Part of a small language model's weights.
Training: 368M tokens, 11234 steps.
MLP neurons of a small language model. Each row is named by its layer, matrix (up: input weights) and neuron, and shows model dimensions 80-207. Each number is 500 + 25 x the weight over its row's rms, rounded and kept within 0 to 999. Numbers have three digits each.
Before each neuron's rows, "fires on" lists the tokens most often at its 100 highest values on Wikipedia text that the model never trained on.

fires on: "=", "-", ":", "7"
L7.up158:503500473460516516473481496546533517523501507474525491506543473488488504508508565509484502505448540496529515498481491470500501443509513524482498549496511489505530451492528485509507519451464479523475508513484508478506480581516479486483517505473498519506518525527499471531494508484462474471497534478515522516527504541471461484498470517513485507509505482493467487501509479527516502506503

fires on: "c", " N", " rem", "N", "C", " c"
L6.up311:481536445514539495546455519461495484518476539518491509526485498513507511517441485518430491509526522513507498483492501490502492521506508477525507472542511521448471498503535570479502481522533517518511545480493551511475487486544524510495546462513476508501501470510522489488513493470531505484511531533529515559502507480483554512494471498499538492529497485495487510469506513539527486497513

fires on: "2", "1", " of", "ss", "f", "iv"
L6.up586:494509516498518439460476514525482481479569539477515537501516463506527486462486515534504499493495516481496512477527466505458488488521470501487514475518469475481493502460510521499490538492485561511540449512513550509491538506544533472495507527527490504493506526513466524469522468511491486501513473499500500491510479519484516499493498490563478441488453484502518492474534487480490508480430

fires on: ":", " N", "N", "en"
L4.up563:544482483530514505465477482482462496512480492547505482537501508472498498523506519546509507472471448534527481488533489459505524496493480523502495522528512529446516468516486613481499510501484493505516488501496525510524488503525503495493537472494521547502509482474520476515501528523495517478556478499518537532529500469465483526505457521495557472507477529458493504456524495542516515526475

fires on: " was", " is", " =", " has"
L6.up59:532492480533506485486460477481454540474483527545500530546507485521480498454494433534535509532513506509511485538477500500505518462486430476489513508501483485561487491441492547531468481488493488509497517551493469534494515505547549446473486549496519512487498479520507507463500557495488516458479485511534480548483455472494516509492492523479535473493474553539475508543536523531509452512503

fires on: " met", " elect", " ac", "op", " which", "):"
L4.up64:509524485509530499483535416483517521476481488506535506496524451537514504553480533468494469478519527519497492487499502486498517538508490468498507476536481496495474505499467497483514466498479542555499445465501459461495487479517491507496494513496537473496508533481507509480506516492522513560512500491498518496501507540450513482445470505513511463529547475521511470526478517498445471444515

fires on: ")", "re", "e", "r", "ree", "ri"
L3.up630:531533529475504459497489499501466472462521478525508507482501477487536485495490512496473514483451485527503489476491492500531522480545466506518506487513529495506515545514510488523589502454516483514489490496536508526539551495523519527488443547512510487471490474498485476523485528485456503492540503520525515478539502507495544519505511489545491512546468489486528493519523525481486515468470

fires on: "1", ",", "n", " of", "8"
L6.up340:489510460528529481491507539494518444458508509495510486507449493485518517492462504494498491492498512470522479496524489498488504489468516515485515477512485472481507522494582535525534533461484539551483487502536522516489475557497488467487516486504468502510518523528496488482510501483488440516501506484541469487541530529507494488469516502502488450542482484517474468492480478457537496494489

fires on: " b", "b", "ric", "-", "w", "'"
L6.up755:486486474467491478531530456557499522477515492471497514494471505507527532498516530479491538529475487461512513488504473498526480518489500475431487515497502510494523456466473524522479502509487507531522530509534458493482481514524485500521497495550507574455488524497505464477505511495513534477480479446491499528485468467498558483480489507509485533511481501521524505508471464495449488497511

fires on: ",", " |", "N", "\n", ".", " a"
L7.up257:518497467467548509483468494529499513479468501529499511545503543569561511482470462524475547488489470538483482509505501484493518489479474526481563482502486516508501530510478541488511499479512472500484464466555472533524517494507482490413562470483511461516492489512488479519501503515516540487472483493492501527537546505475473537487497500502557496498531462494495510511456489514470502538490

fires on: "ent", " of", "ain", "ect", "tern"
L3.up452:504531488479548529454499476527520486444486500539522511488481463482521471486450481508460523495496538441501493482535513513502490517508477490498514523491477521498460533491484475500485521503479487498505483522501517534524504549487509470475519466481536503514575530546502500495527531522500504514474470487563529533485513519515547488495480490518504493519466478522519468508574529487495449530469

fires on: " /", ":", " code", "ity", "N", "/"
L7.up640:481468511482480537493494451529433481498482494510505519500520516543477499507482481547493556463465501490530482506497522488532544470481483477481533533493507529468494494503473524476496522474534489510488525488516477520517498519514493491493496491499525506514484449457485507533500540517479507492500546461520541528510532494514508482530494561496498485535492507455539505502497530537513502494501

fires on: "ic", "en", "i", " of", "ur", "S"
L4.up129:498489504533517494509488489469462487508502481555493511519456520479470490469489470501482500495524491485508492512528526507478478437465499501481510554483485507496461509456494503500478494462487520550496495551560496533519486519539564470513498501507523484494540460513502509488552494484434472491511471471545500522513511506502468496524522502531506459502507482525517484534548536518514502527494

fires on: "ric", "he", "'", "é", "le", "red"
L3.up36:506499504466515478472503517507509507533465440533483564498485487482505488489510541598485491479513525491463469511532512476517548522517497494510481529510497454457533534500509484510476524462529483462506460510496506452535497496505477496495508527544469458490521508515499487499545473517520474449510466494533498449480544469505516493497507493498471518498495517454511515478504485557455534520505

fires on: "\n"
L6.up420:487498503506475487524478513530513463510500534500519524506503510506507502480485453514508532481520543517528519477523514478506491503494464507515500512533505476545498497499483486511486479502492547547497430449507487509471493488525497478497498499498459486455484513520491513525516491481510487522499544488526526434537493477452464469528469475577487463520510523508526438545535477483518465424416

fires on: ".", ",", " that", "though"
L7.up500:509476506477515473490487521539516532521544488472556526508463446477524476478505498498462519493480530484465504483567493502497469469503522495486539536501507469521540459471525513541535454512511539527490467506478508471499460508496554485456498493482466510515481511498493507491488512499520511521445487487497464487535522463482484437530509479503516465533471513484473510525497462516490488499499

fires on: "et", "er", "ins", "as", "ur", "i"
L6.up487:487517518527497490511496500455452490520502477468492507488478542499506513484525444514496517492496484453473507507464464493497483476479498489454524536503499514467519482449531514497501518475538530507493495522529527534518436539519561461496518545569493469499523469478495479470521505526485445500469486447513471509499542466508508480529482497526490495497514498518507475506489495522480503484468

fires on: ".", "/", " code"
L7.up744:486533504536454519458499505517469474503486463500508544479511530512481509501471489594493526485470469526532476519496477541484515477485454515501506486551513496534510450498516497525483457485545501527472471520532511517490502492504494467489501519535514490504509533466467487514491464458494510481482548459493494539511519490511496466481502509506462528507459495490519514524500469534485502505485

fires on: "D", "b", "d", "G", "A", "6"
L6.up385:518490494522494513474487521467468527477510491489506520541493514482488486492504484512468495461528477489543479504484543493478530499466518461500526531497505464504488481506496486513505480508519528493497507519560471479514524532468495499449571491494465482518525477473513497502510478517450490537521493504521505489482506508471467515474513482534513483511528449514530447508463480532488537500516

fires on: "O", "E", "L", "N", "T", "P"
L4.up578:498490482533501524473462512497516486501445500520522517484507523506444541457517490529512507475518518492508488525520500498480565491493481512479543518506524517468478536490550477499480446522524506482474455476528547495519467509522525471513465511516475486493478540503482450535499499487518475549510479509553505479506520555457521494508527479471521511487483531509525506515501502482523491479479

fires on: ",", " is", " was", "\n", ".", "though"
L6.up827:494460512543521506486492514513478517449533516485529475511518440496513484483471473504512499513490530501543504547568505467505492477487475511511512495468472518543522494512533514555530439483504491534501525543506545529477489517487520446466523507494481491496534484490477494484468485479514496496452506489496493477549489515443510495577511496504548463501530493498470497517495511516494476499537

fires on: "an", "t", "a", "al", "l", "–"
L7.up833:514527500540501539505511500538522477462512495503529487446509498519507511458518453509519504532482456487518502557490473541472478529536478534519543520521465519504505543489469512509496497460519493501548536539500454486516553464491536445505500476539493468489505520470497491509471486538512488506525486474459484512548514503484496509492492495525517532505503506431479498481465501552481542513512

fires on: " |", "ed", "l", "ast", "er", "pl"
L7.up850:537474546508462503501496489511523515537518527476495515490526472502487518494506485532511513528510504464466499483536459540510516463547497470478506562483468518525509500520522544484469524535484518523492466493490543505509465503487510457516553491513450510492498529479498488522470496483499511477459488442484505512510485488491507499537494493533508502496471518451539489498497484535504492497496

fires on: "c", "ip", "C", "aw", "ic", "o"
L6.up401:504527538500479494493468507497482517539464496534481522544480487500522479538491540512505514454513522519489488488493521453504496472499503515520493501539553494458515514460535527474471512501531497563505513502511492509444489518522517460489529508490471512481547497553511449502515518487497480477486489508477470511501495506484538499539479482484496511477542488461473512486516478557497495489499

fires on: "ab", "er", "le", "e", "k", "ust"
L4.up399:456480485525569469469499468516535484515470474485530507530479492463463485471494501507510494518506527493505467490473484556485486464525488446492511539486469494499528524407478497495494481477516517485519522480499479515518528501505483533498503496505537521476501459489491488466546472536476525470513493496493529444507492511475548532479500520475496499498523494494494493490516479539458498464500

fires on: "is", "in", "ik", " as", "an", "iz"
L3.up587:532508543481474501504480479527448493488499504512490527502522521502502510518500506519495494505427488495523476525500461538508518488489493452464476512517480519501490483505507503507498495501511497495554551503515513480461439492512536471470500521521488510452500513525469473510513503492510478507483519511515561542507546486514488504518517514507525478516463442530530493558476498493492468483506

fires on: "in", "n", "ar", "ou", "II", "ever"
L3.up701:500475523490518534489484539495519475497460493491489514469504514513523498495510459553494512522511500475516494543475530494496528476481525506480494550488430484487483474488509506490481490495499498534490510515490532497465499485466511439506503504574467464472486495503479516515493476519506459505499536479506521469543506496516519459487571506539524458472484489469512500451506511549518517493477

fires on: "ed", "ing", "s", "ted"
L7.up113:529520480481461478476502491502498478513556536542505519526462542487487505500484519511512505464486519513542495524497492490500491499470519516496515501510514528484531489512509496478541543526503478482486530472508511507486491486490573535478506474479556471527496501472492482473540479542502491506502468518503492467504501484487487495494488531510519480512477506503470486498516516551462508480468

fires on: "0", "1", " ", "7", "2", ","
L7.up380:481476472481480491480527469537494488460493486507518488499520477505470501499460530515522499525506508506519481530532471541506526508518492513489502501517463520519502533439575556478523469479541509526503470470544458494512530497537519481498485474507519511517542543537482503431502501490493474502537470465531497511495496517513495491502545481504459500507500517495474494496478504474465490511487

fires on: ":", " ", " |", "u"
L6.up173:502517492546531536477492471521468565503490496502514492495467436510528540531477493513490517466503463507484489449504461558477470493504489480472528540497551542523544466473475504507460533513499519475528502496514544487494457546513472502508517495481554515491512459526516456521472554478473519533521515445505495469516503473514522516500525486498520482506493499442546499517512532498469492504513

fires on: "1", "2", "0", "8", "4", "et"
L7.up496:516553464548469455484531484510479523497479503498534527478461491484447522498493522507492510471513526464510471473471477493443540502474510479509545510528494494506514536492534502501501528506521532492504450495474525535494478561522541479477487499505476492486506510493477425487500480496511476487476480488531479491500480487452479536543502472505477524518481522488504476488457523520522513478510

fires on: "in", "g", "m", "d", "n"
L6.up293:505496551489468519491455527488505448489532504513498543522519522502501545508502487503508531515538515482538447505491500500507552495497481484498498497505468520506444498504482511496475495512501513454496497528519502522489472488484542501465503456577433516455489524506470544506471494487471439552541534492509513526514543506484513514537534479475483516476475492493524501519472499477495526484469

fires on: "l", ":", ".", " ", " /", "/"
L6.up883:468528487514521496487485488525503499511497498485534476463517488494503504504495515527504543526507485460543474497494464516513517519505469534522585487471502535521485547486503534435526476466501502495507472489512498529493499517500512488449476519480536528502481509485476458489499487529489485476525541469516517500496533533474496509475532528519485491495489520468571493464539513511485517480467

fires on: " is", " G", " was"
L4.up370:468504556511495510493500511487474556488455510488499497515521469457501558534454471517505501515526507526475491571461505504510509499510447461511516511473498504528538494462508558519510458449539506525507486506479549511494567533471507488486459451547507483509499487478515478471516525491471507488486535478515491515518478549478478482469514485476515503483511547504522490489481503503520466474482

fires on: "\n", " ", "ν", "α", "ρ", "τ"
L7.up245:532526504515477546519485546536485498461492498517506476512506498500485510536450444549520527488460506510525493516534496474522474498485500427507489512515527477539509475515478463516502492499494535500539446510519475507482456507502489518457511489509496488451464517489514555507532504502502469509513568487520500497534519478449498480547483488515501493495531487476502492554513442486477476498415

fires on: "es", "on", "r", "ed", "res", "at"
L4.up465:460508486489478454461483521486475539542552482511543545480497520547470509489471498536515500512496551503532462511508505526533513516504458481533527490517510490470487537466502541495489493495519467480532477522516515464521510512494535475479516447489514492494517463436483527514478521486466476471509497473538510478489536499517536513467503488474525495486507509474490517502484507497523517487446

fires on: "\n", ".", ":", " –"
L7.up824:490455530530507514499473515524525539478536497470523502548510470516533507467494549477488497492508508420490498534558486474467495479503491507493508533521525516512529468471514485527515519492488530484453503516499499450476532489514467445472539465474479501507499454496506519470475483488495463549470494514511481469499514423500498466523524510522532472496462510490483490547494484500497511511497

fires on: "ation", " time", "ion", "ory"
L6.up622:506499493487523489512554470462544506448482517516545475475508515509506510493489524522471541500480479500497495477510504473534516475530503493509493516459507508461527471499510474489483464503493509500463490513522479459488475501524504492460498487473487499515495556525497482499520534493439469465541511483511540495467540459516459508509504510489483507509494418470559460500537512512525463499482

fires on: ":", "|", " |"
L7.up502:502478465529451530470500496495465526521508475504493491491529538529487510458520527543509498551472524468498496544527492507477511435522474499484514539507515523533557452466494515488494498498507503504508492495504480491491514519498511506482520472500488530514478527504506443518474497500487500475456489460503487522515522515481514530504514532508535505490460492498506472517520487470535460501468

fires on: "od", "b", "st", "t", "urr", "w"
L7.up37:451511489477462452506573510500547492439506498476506486529489502493463507517475512532487506570475516487526508493523462494496490468553494441441484514499503497505496496472483479518484510511511535473526518497511500491455510521494551498486524491509534534495501499496491511497471526504520477496493462506476502487498504483493536526493500468507487502530488475445501514515481463537467514486502

fires on: "."
L6.up464:471472480494520527515477458479510481506546521535523484484460483526480511485506488506510504534501531506486509510536443510471527458535505504487509523527522492529569508461494502520527505524516503489530537504515502491490516485507515423500458504516531498500450523510458513510503489476511491475442468480517527512496495477498551473530460480528500464509504505496467500539473513503436468519494

fires on: "e", "j", "ro", "te", "ul", "r"
L6.up216:500504530464503523476519501498483482493554477539470491472541460506510470516492489493488499473465540473492471507463508532473475476561485469510527476571512468468518447533487501477511517474494499502505484519531487525455524519487489523477477519506512517477492497553453494493476528522466476494495457497499508470533546506495534513500475470503514496525484508474478481567437518488504509495492

fires on: "ed", "ible", "ount", "ing", "s"
L4.up843:515510464487514455496527493490513478504510482501589503549524529480459509476500514485491494496471519459477475482537496499523487466550441492475544493479461490526484526531531474483515489486484466486485485505500491480498494531508572529449493499494503507521534503492497515473491502538510495527524480517478496483494516481502508519486496493470492506517506507491547495479485488504456487516478

fires on: "ing", "side", "ited", "s", "ind", " with"
L4.up322:504525503520590541484532479489454507449475527510516502503505510512515510503489456480510491480533483510516497507551521484428502525529477486495514506505516492512494444475486498547478487489503518479460509514459522500469448505515533516486509485513551503485505465513475483479513506470489502523474456519488472546505498476520470445486493479493499495550480501491501512529483483520491490476511

fires on: "2", "8", "7", ":", "it", "9"
L6.up51:473516499529496529504495506529496521515527497556507507487522496442458475510515514497498496502476509501480496490457508448531543488520512530506500571506495476542473475472504505477540479501516480466486554497488505454496508520495491457482483517524497497519529464508506531478486528539462499457477529478533522510534525518501486526499495574514553543508530491489524460497488504559489531526503

fires on: ":"
L6.up536:489489530539477518397498472506471547514504507489503481518506496554488494473505515550514500511496460508509493538532457536513510490550503504439496496488522520494554453515500551508507505472495478511512517490532498474475513500527488490492511491482522528515460455491460459495490529491479499491495515435500491526503511465471474489519514551490541465512488534473532473485510494474509460522501

fires on: "or", "e", "om", "it", "re", "ar"
L6.up136:469493516507484472516511484512513474471483483501490474504495484467492542461482551489465528508470498446498480502488476508470551450537482559531513488527507502479536517518492507484467499495544508458490460508512500514501500518485471508509467547510493488460478482468476495478561527501465461490506547478507550450491497468494512511539521548528484515524539541494491511520527479538476543452508

fires on: "ent", "P", "V", "N", "id", "L"
L4.up839:497487487545517491462505524497518484515483514488555482526506515527503526464479503532504503531526497475505517471562496475539515435494465517474534540460528501477493495524533480489514454487505469493479478447501495501492496501478511508493469558480456452490506470467518501496491485488523455544527455504509517464504520481453472479525505500502466518504507524499483512453480500527469472505514

fires on: " c", "c", "d", " d", "C"
L7.up293:499488476515480481514445510486461515504487505498510525465482482536477486501466488507460481443516512503505488535501491483513486496479501500483528475487515480506479496501529504502540493488525486494494506491524496529442497497508532488510538484503507516497542459521509501506547512463514486484506527503540559501498492508517541503509517514539447473557467556504508513512502467530511499537489

fires on: ".", ".\"", "?", ")."
L7.up639:490496494500530533489505476513507479500518456515516542519481500465477503465528520507451518477487491495489489484455512539540511510469534498459475518541484489546517447525530500509542487483455479515459446485531512470482503470496513476484478541510475468515531541472485483471531481488507483479521505455500469513559480480484516461476532508466527474542483535502472456518534495523511511525479

fires on: " of", ":", ".", " during", " in"
L7.up890:515524502489558539498479465505483536506525426476524485495516470448508526475469506519461519483504497487522518510563474505526516497523487517492525521500485541549480496512512570559487508486544486497524510512468533488486496503520470471472521460493486495473454534465471465486534495499486488518510504432530508503502525500514505488476517484531458489531474477445471469507503526503484456478500

fires on: ".", ",", " than", " as"
L6.up106:522500494488482451463493494465474544511489466523507501595500472519496508510497489510462503497511437516496509516510479504494517503494524512485533508469481497537497542488525497513516473531491526505486495510560459495508520499475489433463529472457510479514491516471493489513522481526531494513481483464473505502526488452486506499567454511495507476509498479495477533496468428551429505502499

fires on: "and", "n", "ar", "o", "in", "an"
L4.up637:507505537482492520471483502498516473465528498499492521484523544482491521509515497513510495515504489518510478497470526526490501493506516479480503503511495496494475544485506510484486455528498503530469497545503514519516478485526507505503497498529511478453447477481441463512505514501494468478530537517529572511533496451498532477536542497527545499493532488502494503532507454514522482504487

fires on: " in", " at", "\n", "tt"
L6.up302:511506498450524504504483474490497486521470468475551513538470499502486493538481491496466522529499508484500487509510535499525515473514487497513544482465521449490521528517517489480524506514544511494541558493513486535520526471509507448500448485494472473492433532510496473466517522517537520520485490488523517449488528513492510508465509489477436550565522507515485453483490533532512528528501

fires on: "C", "P", "T", "c"
L6.up523:539508462529548461502480515504490473515466504565523478484495507558486509528493488496463511470471517499506492508496507455495517485535485491511529504485533518470499468480547516471496515491527509482489523475510505499522488483560533503486521472474468497529461474519523498509505490476480517520501536506533524536523495529481545498522493492499456479517511513445503473502467469545456500514484

fires on: " S"
L7.up543:480503509513521533483486493542503497537534476494520527487488494477517501528475502502521475546509487501502491561489526541486504515510481495489495500470426546432496437478509502500516533502554518503527462490550514510506513573537498456480474507478530520515535501496491446505519510489500488524509506511489518524536568479496513529530489509518500473500473530501487468495462552514509499494451

fires on: " for", "A", " as", " under", " with"
L7.up159:569546527484508458507502482512463492523513497563490486485488506486499518497515460486456510462484484516547517540535519451475498493557486524442501526514491454458507479539497496534487536506496494534488473501532492501518529500501542526506479495501509472480492499547480491516525555486531496526510494456533519488492503504523504473531470523525476498506506523479481538485506464561505518464466

fires on: "\n", ".", ")."
L7.up205:492474528509503458505475482530518535510554519502555521500512465498508485491531475527492531523475529499474511525524480463501518461496496500497503526540491503515561479497483480534506488501493531484525493520501514481504491523500497447505534472477501522507462498494479484521510491472510447542479487485519503480508527465507473471536463469526482448533445517493484507539465511499468511503492

fires on: "le", "ir", "ver", "igh", "s", "sh"
L7.up697:485480520519526508470513478500485466477483487507520536501500495456540525510506470520487495515479510511530506478529516494479527462528526521530487498483479483479513505477513448511470539544517496530499521531507486493490476492535485498489495495547498505503491535531447478494497515541483472469492535535512520568547516461493561457523477509526487489495484497541532478503535525486511508486482

fires on: "s", "ins", "ing", "es", "ers", "ents"
L4.up503:474521472510502503483535483495517523443476489487515461499510519539489517499473469494513510486515489505519514508543501487474487506521501499502505510476483525533465494513495488518521532556525514452510487477482531498519465487485502525479495472535485490498521547543520549452504557523511491506496495498498487509492470448499487492503510495459506505533464469473492481500522470513501477486469

fires on: "'", "ed", " released", " called", "s", " made"
L7.up334:487536494497520438477506519494500453514504495507514538516507527535524477481498519466519489469479518496523488499507499527483471481499463511530527485488472501472491508504501484472508547498510491548460494524551491570512512517511530518483491528467493502486483500505497527473511502551510466506517541507495497483470480469482473474457485492519505463519463448470514498502517467475444500491484

fires on: "ig", "vent", "ort", "ent", "ess"
L4.up208:462491492519538494505511491536475487519497459506510500514531459524482507454518494511488534526498555488521496535451503513492503477495498527509535529503499448527481466482495527553550514471522518481483472525492521454506510528462481455461546469516463484506498518502497527504491472502500497500455516483524500536480520484492513484493512536512532505548453453458486497492476495535474503546497

fires on: " res", " ass", " cons", "res", " ins", " pres"
L4.up724:482507466559489470487477487508474520456520482510476504476503505544483505497448486488500487495518556510474491524532500509530510497498510500510504547528489460504453492418507467526534505485512460524513523533487491520484490493549496503495502468486496509493532502461504485515504500482523509487471518512504509534498472528490516512489480495519555498511465477470509483513562467522522506538495

fires on: " is", " was", " as", " =", " ("
L4.up866:504444506535495497497466500501477507461501518485537502517480510495540502491470476490522515509505486508511484547544512501505488489521463502519519529537467492532473529469549529497496457495494476534516559520556539538517500470535497420482497508505472461504479455528468462498465521498509495493501505495551509486528492499439529500511453500477522466500513490516521504498441510494496506533516

fires on: ":", ".", " /", " (", "4", "6"
L7.up474:514516517516483511515470450538448486466543480467513505463537512484473499511501533500484546499512510478508487462530443487520507539529485531514532537475497540528492536518499527497510503491500553500483450501487497562497526474497535488477488504536502529494500526486502427473478511495487527537484519472542504522498474519457493497472528536562482470531502510514501472531520522494466452475481

fires on: "ap", "ass", "age", "vent", "as", "ig"
L3.up599:499507460505509498493521499502529504496470482494506528529482502529462505534484497468483526470505526508475515531430508482483525459529503486466496489511500459482495497480468480511517497493534547470500462490515482515507515516496464488484473475530493479521490531505457509469498509539497483493485537475473475505483512517493486512482486460479529522512470438449485514460507495564488545530505

fires on: "n", "eb", "ab", "F", "er"
L4.up60:500431502521488484480514521486509457507494490466504556515484502497429501449503466519507503495506515484550490524519492554489480473507500531487526560484494507515539532504498529495495506526562462493531492486488472541510524526478528472463468530550493523508512461503499459491496460503491527465542496502513517472480515520488523505530490522510490502494487489448501518468479484551486516519466

fires on: ".", " of", ":", "ince", "ad", " since"
L7.up340:491496495491511483476485493486511506548522433479513526503511501480524489528481480553482547458502504515483501517510483531517539499517467510517510492463487520509509504465496545545464536524539506549496469514542517452517529480537477470484485470476515476487458524523455465502533515458478516526449489480465542470538531523501516523521526501514474513522424514505516476510477486511494439482512

fires on: "1", "2", "0", "8", "s", "p"
L7.up475:466534484528478449499511542482500566488503515530484546495449485477467528543479539483516502492506483450496474502541511512494508460462511489508500540532526488518521507472517524515493523465503512485533498517498496476483507492514515499521505527490462502462490510568509502490521509507512525492547557501506495492512500456473508531534519488474517503524476483491510478464485466484513516512503

fires on: "in", "m", "ar", "on", "y"
L6.up479:477496502552530495466473490488478483475499529524502568521489506528523504520483503500467506479502475496463483504483498500506492525460510511463493504463415496527456547467494500504490489549514523544490492492534479494481505475485572461501514544512488472487512512485460530516514506484464477481565524472504532488478511513494511544484507470546505442490484486516501510469525503503497521491489

fires on: "m", "em", "p", "r", "ar", "om"
L4.up22:479534501526499473497468486482539503480518440490513509531514478463494505501500497483455492525457483500506479468526524488506461472537502520505506503465525518477517517459496507503480461501565500486482491475458481529495493474525542467511524540525459503510459521466506532495527502499494482446538533514534484442482512515441501501507526524499476523509531488460444519490486501505466522439521

fires on: "\n", "+"
L7.up45:533543475460503508489478522495503496498487517497541500510470519546501511506495459528482537475532493503525492536472491481524509493509444500504495491470540471508473453489482485497473482496533545520514479503507511510520535493542501455510507521520435532488443530471511491502535512500508500548506540498498532444522512515424475485449481515500484492534524519547506470516497488484491502447467

fires on: "D", "S", "d"
L6.up724:520475465549510488474481496506516517459529489507496484550517508538488482468490475489516510458504549511519503502503512503456505466514502513472517540457489489476483491508494496543482530520511523487486499495491492502482482543529562517486534511494471552503534455504514470518515480501451485495544490508524542512535502461452519504463465484500576502480469464490516505520483473525504515507504

fires on: "t", "l", "pt", "ach", "e", " |"
L3.up703:532482524495475502500507531516529476488492517499511510466476493474494521486513442530508533509465482472517472541498439533506474514541509456468489543501481515496513452505504537513483541527521496507505541526485502494521510445469523453500508540516468508535496481441490516511510481511491517499526497471480533548513547469451512512524492522499518508495465523476510491484469528532511518482513

fires on: "z", "v", "us", "ve", "ver", "is"
L7.up649:563513462477497514481524507496451486500483511523498513529518463532543530514515455513497481476466557476513473502501508512505532530487502469493488509515517463514475462503546493549506523497496482509501489491499517496426483504515511509503512500496454471490511528454458526512477555486487496506446543502501513480511483524510520484496495548485543477508458479519508461552504509541492488494499

fires on: "ent", "ect", "ct", "vent", "ot", "duct"
L3.up77:513519487448523550473509513500531515498485501483549517491503506498480496474474482496486499499458522478538487528509503467501537535552485473445497496526506487459453463501453467481533522488467506491515496511496490487480464542520509476467540492499537479502526508539505502520490515511492549522506488487528488537519512517470528474502472504483537501509507467501495474504458531503475493456497

fires on: "p", "m", " Mar", "ep", "in"
L6.up203:495500514531558475496426483493504474479552495507510534536506515515506522539496470499453514535494526456522467524502509562499543484486510529491508485491498448502477530466501487487508460469552501516545502537520447503503467483509509475484501554552453463483517510473470528498501482500464515468544517511528549465533521523446551489516498495522474478502496483474483526467519502513492510481522

fires on: "A", "ah"
L4.up272:532494519471504478484552467506501530508475495520491498483516533544507490486498505487483512468515499498512506542491501454492513491533503513425497525456483447487521428554488495514515497508513495447538515475496461469493485481510499508493504496484510493504521493515508470508542536531499528544457494497487480501505510494482472486526486469518537459507504514436469519480437492523492525528492

fires on: "ion", "A", "ation", "ment", "ement"
L6.up207:487535535459538486476541469511477497467530485502537471471494507454517514457495476502485493482493445500477512465581503526487508489494516513455498487475501512486472444456526471485522504481495482471470482505517513484461456479494506503500511503485477505486518527518523470484509502495488473512526477525507541581525526493525495495525504504500478495525485494469483496546511477509459436498490

fires on: "9", "1", "8", " ", " (", ","
L6.up405:505475492488509514508525528515524482455462489496511462534468513515478526491460482515470498508438498505493473484537530509499491481463471512503554474525435490553494496508497524526498510476480505540504486508500521519505459501500492481474536462477475527518544503474490441457499484493472493486500546518505492509507540496491452479503533497527497485529515487514513507480506480497490490546497